Weights of a small transformer language model: 10581 steps.
MLP neurons of a small language model. Each row is named by its layer, matrix (up: input weights; down: output weights) and neuron, and shows model dimensions 0-255. Each number is 500 + 50 x the weight over its row's rms, rounded and kept within 0 to 999. Numbers have three digits each.
After each neuron's rows, "fires in" lists the words (lower case) most often at its 100 highest values on Wikipedia text that the model never trained on. A number after a token or word is its count.

L4.up414:486495536506439564517484472494517518554573484431586473609493459528540515469477532486514514531553556480401406480520554549539551518475481520489546489521523473476534563537579404480333535536546564516470514548553513593495472485551544466642481597493489466460588517574560516470420562493531448464621356433596454516546486552499476484497579438501478508520482485501611530466476501569521411480455555572511555530496511457542496515531471474516463539558465503490523457480488478614540500532526463593491452526486410471431525480438494477539403534546426445536465565495553543449486545508509505567400429517469426533484494589560469530488561405480488521387419547511464528482500442572517493557456529522499436404502427535586534529354502457513539500517520518443543483527506386456460582528533491
L4.down414:400500490509454472518459513503512526516532490539427480507546627521634502484500484501479505438576497510423618521501490411457542508512591493482558524535502499492479501567509545502393524572533451453442481530412508441595517432410464464421553475444477585463490488436487557545548426537397523481519472486532493485402548405543421453492511594530498555577468482525503570540537492524546588526407573484617525487527494490472556483502565570549594486518457621505513523448584494480443463518507491582544511474464454561516469453425493505375434530537532503424399410478431434517526527439503614612480476518525423558464518487546518434457514549486486602468505387538538502440491539527503498601464566574464481479430441454531493473505480515506533522485521510512442463454453586517531478532419456
fires in: "it" 33, "world" 6, "starring" 5, "starr" 4, "star" 4

L4.up593:551505461505539570519494546527506506562480430555461515599556624517543519511446613508453425440577453544512442435443590528406378541446503506527528492544506497607477463404456470604415498489566480514429456502516441511570490449468443573486426487429517456460487386460526529514500496506519460543498555485474490509466538455486538517488512402635469513519527497464460539424460553494493510449561508553456515562493538428499440511457535433481574551482523557516541409435534471475580526543583520538460527513543467494543585577556556410452468526459493493454546578506425453493523573504438385489529564467482440438558534496491497509492453581509566624537429474562346485481482513529552450573517519599501474486469445510521573436455449511506503454474512462519515520485510541549515505639405490
L4.down593:444578532590398407502481619423571522495556505484502481395421405581477467497591486472521510474474512537439539525519517601531476460572459437472532509482536442448543545492506551371469478587494474507572571548486561502485509676533511460560517477527504555469458603463487501492472452480481433448403493487567515431474488547529511510514485470460475510522465468571490463371535496460480479492546523527456524531445509483482541494508525570465482467475508511493576511480417636546418494526597534524503483443439559473533452493442553506516586457466370523499399533488505529510569495475450573510423412519563490518506606500555461425501499481523614442496520448492452492532405627494570441449520556473519467492500497478401447518566557522460461477532515565511529442562573465526489464496563421
fires in: "high" 29, "most" 21, "date" 4

L4.up1013:529570609506492490449500433488548441489533486557546427526392614584522535610544509421552505598489498506556433504488483524503543508484505540470474424475438567541487491508580512531443548626516528468470524470476461504514455494502618471611458479549482540479491475461509517549562464579491415574496586552507503415476503548594490514423511545491447478434493518540544514526420451523459520404495569520515466474443587495497552472468527491448618513463500482513516477554478478503427489473413498447415465491458543527485505518566540403574439510514449467553524497454523417478487509563383459450533505519523531469555464479558456424491382458446466523480524501374461516523501606553496542502481456493507504476585491425446472469533672523489383478581516444478559492495560545438383529545492573
L4.down1013:435479489483503457505460517433555514542468527445461553452563402459530566445510497528458487471572582546447592527524530568498542447468477564488516536511545459519570457451372521511413384441558444543527569576547538503446477577428515401475461514563437388472483433458508518501513538435425530449484467508538506553484455458360488450587409568416495589551578440458499489449556508482542482567494518537516524535459413524543529534566564556588456515489490492454443436475444523564499540451488504589496540526501538419544485473516370599475577411559580494456542499518500546499448478515514539499518508492493559587575565459486510526454503549512480497509514478591629519458500497481450620570504552443443493508399453539556499478489389511443552569478440462548492469492437435516531509443504525
fires in: "york" 36, "kansas" 7, "2009" 6, "angeles" 4

L4.up443:545582607474456479463515537423534469478520595351500379533424451464549554502475463528493408496509556510507540476422507550505585449430470622502586455497447520511525387576480576495495544551515486451499446476540475531459457414472567513442532595487420470479428449542519456503508562510437532529625477521506450507544533455536479429518534403448495503579531488460538560478482545520555530465502485481500542504518523550471464577464381493492433531554498435474603495528414574640500554550465516441521557483595461485494466496501553423445475494508524509546458511564517527521542538544484491453460505475485568536582499492457496633489473494410534535524525573455495485528489521602443513533479437463508451463529473583491530467381606553576503589491477434489545465550464541453478527608547483
L4.down443:489522546505527480490463525526506584529440447533446531483522454459459583499574555484605549468505443508539572594498453505558439524554528598474490492394513507553526449413496519434453495493547423416500385496613505490487520505551570446491463435466541571521587494486391563462568541460544484461420454464515491442453532505466503539449547526448427517467528537501487407456564442596411557493462436472484517500553539502461557489601496438449523468459442523453522555347465510460455452498395514553552472475472557486471461562524431552507480437522442439482442456532554430601574376522509493476470451505534450420513416502505513511486463540559495489587490508522564531427462560501501519536477508537459526507457518472564504483618520450486527536579565457519616508457589478546629581447558533
fires in: "american" 29, "british" 7, "national" 7, "world" 6, "indian" 6

L7.up191:521571551490452458562452495524514447526489608535519513488470497513486508522486464530526571452434426415523531411588537431491445469458456499434506576525419494563501554481498479548482528437571543553479512559602529515505424486511475625502548470360400536464493463432442450542593497549473483473623528552512506450479591506615438429442455419486432502499506604519548611509478580362520502475488529503567534572526542488524493453476505533462451513535620537491598470542543507627577515492481452549470408445559482487530490519486523508453517565540467500448532602453490413520448419482567505611500524502511525548502473416450537513518427497503451541506581460466458535453521496582576586533467516446462480395572422492533460531458510563493545476456511497432515500454507483525468466568513505
L7.down191:550510596503459507482457511508581535412499480524461552519610442451514501517511520445512419439522499511508550497467380568371457476456515513448508478489480505477488517415426502474556582539534552539469442497498456406470514554391455535522450535522514428485474527562462568507552550568490614494463466548505561467472459486599425564467542479443527560509526472511434508489516521580510502533480494498471463468475546496450525479446492485550480533458483466474465588457604503469506457591553566477498508503575548416514460485508510488474424465373451548411471490527536528497471499408490491527430519502483479412517451529477535467505442605424511508447457591488516516451482529556436544480583484585436538529472442541560491446493509561410471562503609489431524507398697481504622577643485526
fires in: "be" 16, "was" 15, "been" 7, "were" 6, "a" 6

L4.up1044:560529597449428506538500404546485544527495482500497306505589493519460501479549491462478578512461460428489408490484446517469547521443460530464512507451442467477440550571484481511428593463545576409491541482555498511502500477447565439581501488546422575494540446470512479493574552501469483462577497422559474524500532598586505553412572383408379488526525497479564527485457541501537501465469614574533591501541488430490419556518464522449481450510501561406480485524463442488541537576502489491435550511509458481479443534472455524519470500561438559473484470504578541544625501474495524512525545509465542540521531570496493507525531366460580448566549528571554521513505504555436444539367489450501463475535527539581531453388524492522486559396541479493531478564583507487566544522607498
L4.down1044:451522474554513456459453488488473413572544517534535482503476520535467430471470448538489502534422465435401490504507527551587509499459534386463512496558543468493506481356511482552595540456529451655391506483399515526566513473566479524502556526402518541439468575582525547496503503636540520504576448544481423490499469451459551483449548591516540516499457508530453527433534487366471515498488509497486469483489439503542520508472635539511541639496580445590501523436457530429534542455455471540510492496589554527555513493441560489507461525468501437505564521492438390408470551525579554437457471522566433440521455451571525539549547426483485450546568475471532531505565374505486532503515529461446478561501432384495452499551456470531579452622528499487483550533448454494466484511438531
fires in: "also" 21, "it" 17, "not" 11, "t" 6

L7.up259:515488445476491459435459419437502551419522528490456348463439587485479408535575549471492419503541524463454514480585497453507507517512560473555500548527489546500476539521573449546505515506556584538518518463507575580487523479466465474603572434458450528448533492460547540448484567463515451496559504561527552480527478646618540492432517477557409532498546525558485548526535529509426472426500538559515482489552492527549470532507496489508518511525603491475400420495474548476545496354468493509533621439444515476449531490413521488466546492435515432571476574601550441469575533516472547529442532521493437504529574568566465481604566477328527434499467434499514578443581540574462496503494524519420500508501466501464469530368557538474527553510463549497503554491531479515438459514476640
L7.down259:505508403422452554490467501531449455512468529475516512450490441528480479447603493539498478504550574520504523530429577539445525515431467511450485551527446449539459584536455534544495590497612497423516499441526487449489547531546404489493421448530489540439506551536477488517563587410496491410565456512521616493546480546513463434535548513521440501523429522496510462499499508471541401527450478481486436527416439454628464572482411492673525535464348525494433564520525555496444462582493458459469465548568509558521471474470543473495577430477546471529528604548498501587563457594497520492490561408516543450436552483461527548571542518502471562440539500486555606547528464499525485401540435511450585475530463531496557499375466529496454437443521412527501494521488539517535391418543423
fires in: "the" 28, "same" 9, "this" 7, "late" 4, "public" 4

L5.up1184:559526472453380472470465447518503484476536546398573393438416499448442464531558500582456448473529460560498451453440460452566572571485421537537556430602519521511463531477478430520448475608540554522537537487512568568531538517505481479575496528504557524453475442506568499593518567401483478628628569480485441511609465624473534555442564491435451526495524486442613539548535491533418398466591556524499492532523484521511456455422486408496456561530485485473537507490435530497584442451508495465390520507440505496406519487550392494478468490532543520475520562482507493582532571464618484450525537500493430521535576543559404494525487531435534475491533399527512573476580499525495470458530572507455508479458488576440479467450481492522488527398538466508579502507574519481499512501462562
L5.down1184:423534505473454582439481457497522430537469486515523417456542499459398550508494505449498485447486565531441473410414571514544492509534395468572580480497580531452461506590447538518524456548576529447512402540512526593448472492558503536496379464618596541575512457497612609566582390403531546515463576512534517556518412499452539563495587505435451517592503479511511475484437414482493585509467477476515427568526410493576567400553524481418462465543519504469568536481551452551518490510508448451483469463462431458482512513568470534488544490453489540469447518469551583543546541443545538506513524527498554542488557509462512462531464548439507538478551492505525446379465443523494491394531543439484468504502489428605573519500524400547500525450369516515534467505488492508496502429560404
fires in: "the" 47, "it" 8

L5.up280:496509487542519517485484508550484525515504491471507488417573452524562512583464539549508507544511492501498493555589573507490544406451479504541556481509494483482534535549536549498437570565471529445550527501496410433570533523447513472487581497607519420457542379409579421583441505479600445512550408426579486513542503529526495494489547472513543499551523472566525401469475483505541400481527443425570458495510541486553551367440446495354440513471504485474570452430524510608604452449394555514501545492497478572556519591441550580503477528505388504571480520500519457551580514522537552538459488432488562531503540534547494471470605531452585551453526411448548517471562457571510469456462605501470483511521512528488539524522489489522496457541343556484443519563517424536463641504507514
L5.down280:469495511482429544450528470478548494582484495539432469523469624452544562533498523405520436372522557478551507499445530398513435455526565554498445551497399488505502550507502469561497523523556619556613474453458489444454443534596443458493496532333592557532465541523419474543562484530537494536555463470384455490532494519538464483519466486528562462498495557545450494520529518358525471426427438511446523421553550409514486539456451407542566500515478514467509519494542545500552542538478465471422514499560482539485495502474538523531535514481484494463456455379511387492504412458572544571502586502570526510522509463501461521585494522391507446502649559444483508459527436450563458479531588508512499516492536578484466458451442388499531475541510508437495504608473589512541456513526580
fires in: "since" 14, "over" 13, "until" 8, "than" 6, "whitewood" 5, "located" 5

L7.up416:451563568462494422457499509493510476544606488448455387395459504519473455530587484498487481403470525495496560524464454465501478477486482437513527495470514539563486369484506522473491433566417557445513636519558519497577498454499463529544518453449489543522477542548535514520527484487446451421552556490481482397466532595554468504494581456546475489444577490460483538564427576495449514427514558423496494461429493466489472548478506499494433486398471517483537527463430601390517498481444489515455469519440507540513430528458587554503512560464420476538425488599551465563513513530537438576517589464544531503536514583570529655474468616404479494445461573515443578561526424553462496604529463503496526492559569491553416528513578518446532567448456535487519558571581407469472431483542437
L7.down416:497531437560413493579577616432391439519451506512472517601467562484506516454531425422457427468508421470517418488464449521536521567504457550480430509500501524505377537511443507505497498500531459611473497487405486631469471496535546569445609506397521450486496461526449461516538376521460581491410485496491477533478469508506574550553522459482539407479588580491512472529556469496438475519494447554484489456607432462594564430497501509453576450432468507515448535521507459547488549506480514593511530475522664575552564484440492475460448520402468490460553513460449499498491470510551545503488475533501457593475481452511530511489586431527571519439557474467492501473523418503543438508476565504514685482500485557527473414494535550519468563481482496508606432468474559514477440450549478
fires in: "with" 32, "by" 11, "are" 7, "of" 5

L4.up1039:501489563437619441524479449526528536501466407489491433542482524647604515556461472608410487522518557525521456499474567514506469480441514503477529546501512518466437447452434520489464471519475532483344433515529483521545454534537506561476546578540466525450477405499539447501451518532500429500493472500587549472452563493510536478440474543568507529591497530450483498455461423517471519347491601555487582558417527420586384550572490426530541487542496549500425490506583461463450548517512487512421430560492528385507476500457506548508498500548464501480508483553496448508579496448484373524440598493426521474459536518544556517497439581424493511517383421503449563626530453505501477465474552453441511460499482473587533515447501497505510540465543543587497553482633563528527468548535571
L4.down1039:479519510510388497510513498532415456448519586464530519537404465537432517502606492430566482469478562523497530483473520567556494588489464417534482448469475527445499581538577510511432450511424679546498475506439485463497562511491534530509399412512499504478529642478552527402496527531497486462552511532562403484427557583458485548550480428504502517498479496538505471495609599582544555466497531520528538476457541553436481486522470380470499480507507423518466477450451525551527485403490582534517464516530535492503516519501475485577526463450560568461422508465477446496537447455518610425564342508459499485511389471468424477416446604461542525517555489489543526475436426518549491536546504528534455512488452544500532444489439401483472589490468472538591533499561612439485450482549599
fires in: "most" 18, "major" 11, "any" 9, "no" 8, "significant" 4, "few" 4

L4.up1072:542489483493556608531448494560537421508455427554600493462518539551617531512484561428476477428464439488515504541549588467398506540491551546423536467487496519442470459420571509563374533601533483479443520455445415520486506532567589424597460478476534456476461441447504525537501468496519506436490443529547477464517574530558511381516618447508589548470480485531569643493408519502520444527484468470503506563599522463581479501448482506457636573449493519503496490509604506516519443507462527542491441490472435564545539526522564468458407562457451448497541524488559479556536418480484431486546552503451511499549498508586469533499400379522464559472509527516419521493457441522553495476519416539455410514580489523478576395483557479455457484576491584484542525510506484535502587522552480
L4.down1072:397580430494442456497481476480474482543514500548459525448494498517497503568541501494573487487501532572555496516490410536468498531532575556510536593498509434494488460630416437447486381523582474568579512489539475498495412453491495569433511550508461509528486489519511506455572599502433437434487441492474456487510423484432507402523492481543412490476461541423522539469580652530524505516521462511497484491492480465462510490524487593499376496495505463471541529453525488485616554485622520604522486483412522517494510486528515536422466419572441576522567493587506514537450451494627438452480423502424493550527583493461450557566547448603443539527532423430395555535519507402467566485517375489487547482521539483480498562496360452529505571460491436518518493491547475444436439493503434
fires in: "warped" 14, "war" 14, "year" 10, "condemned" 7, "part" 4, "date" 4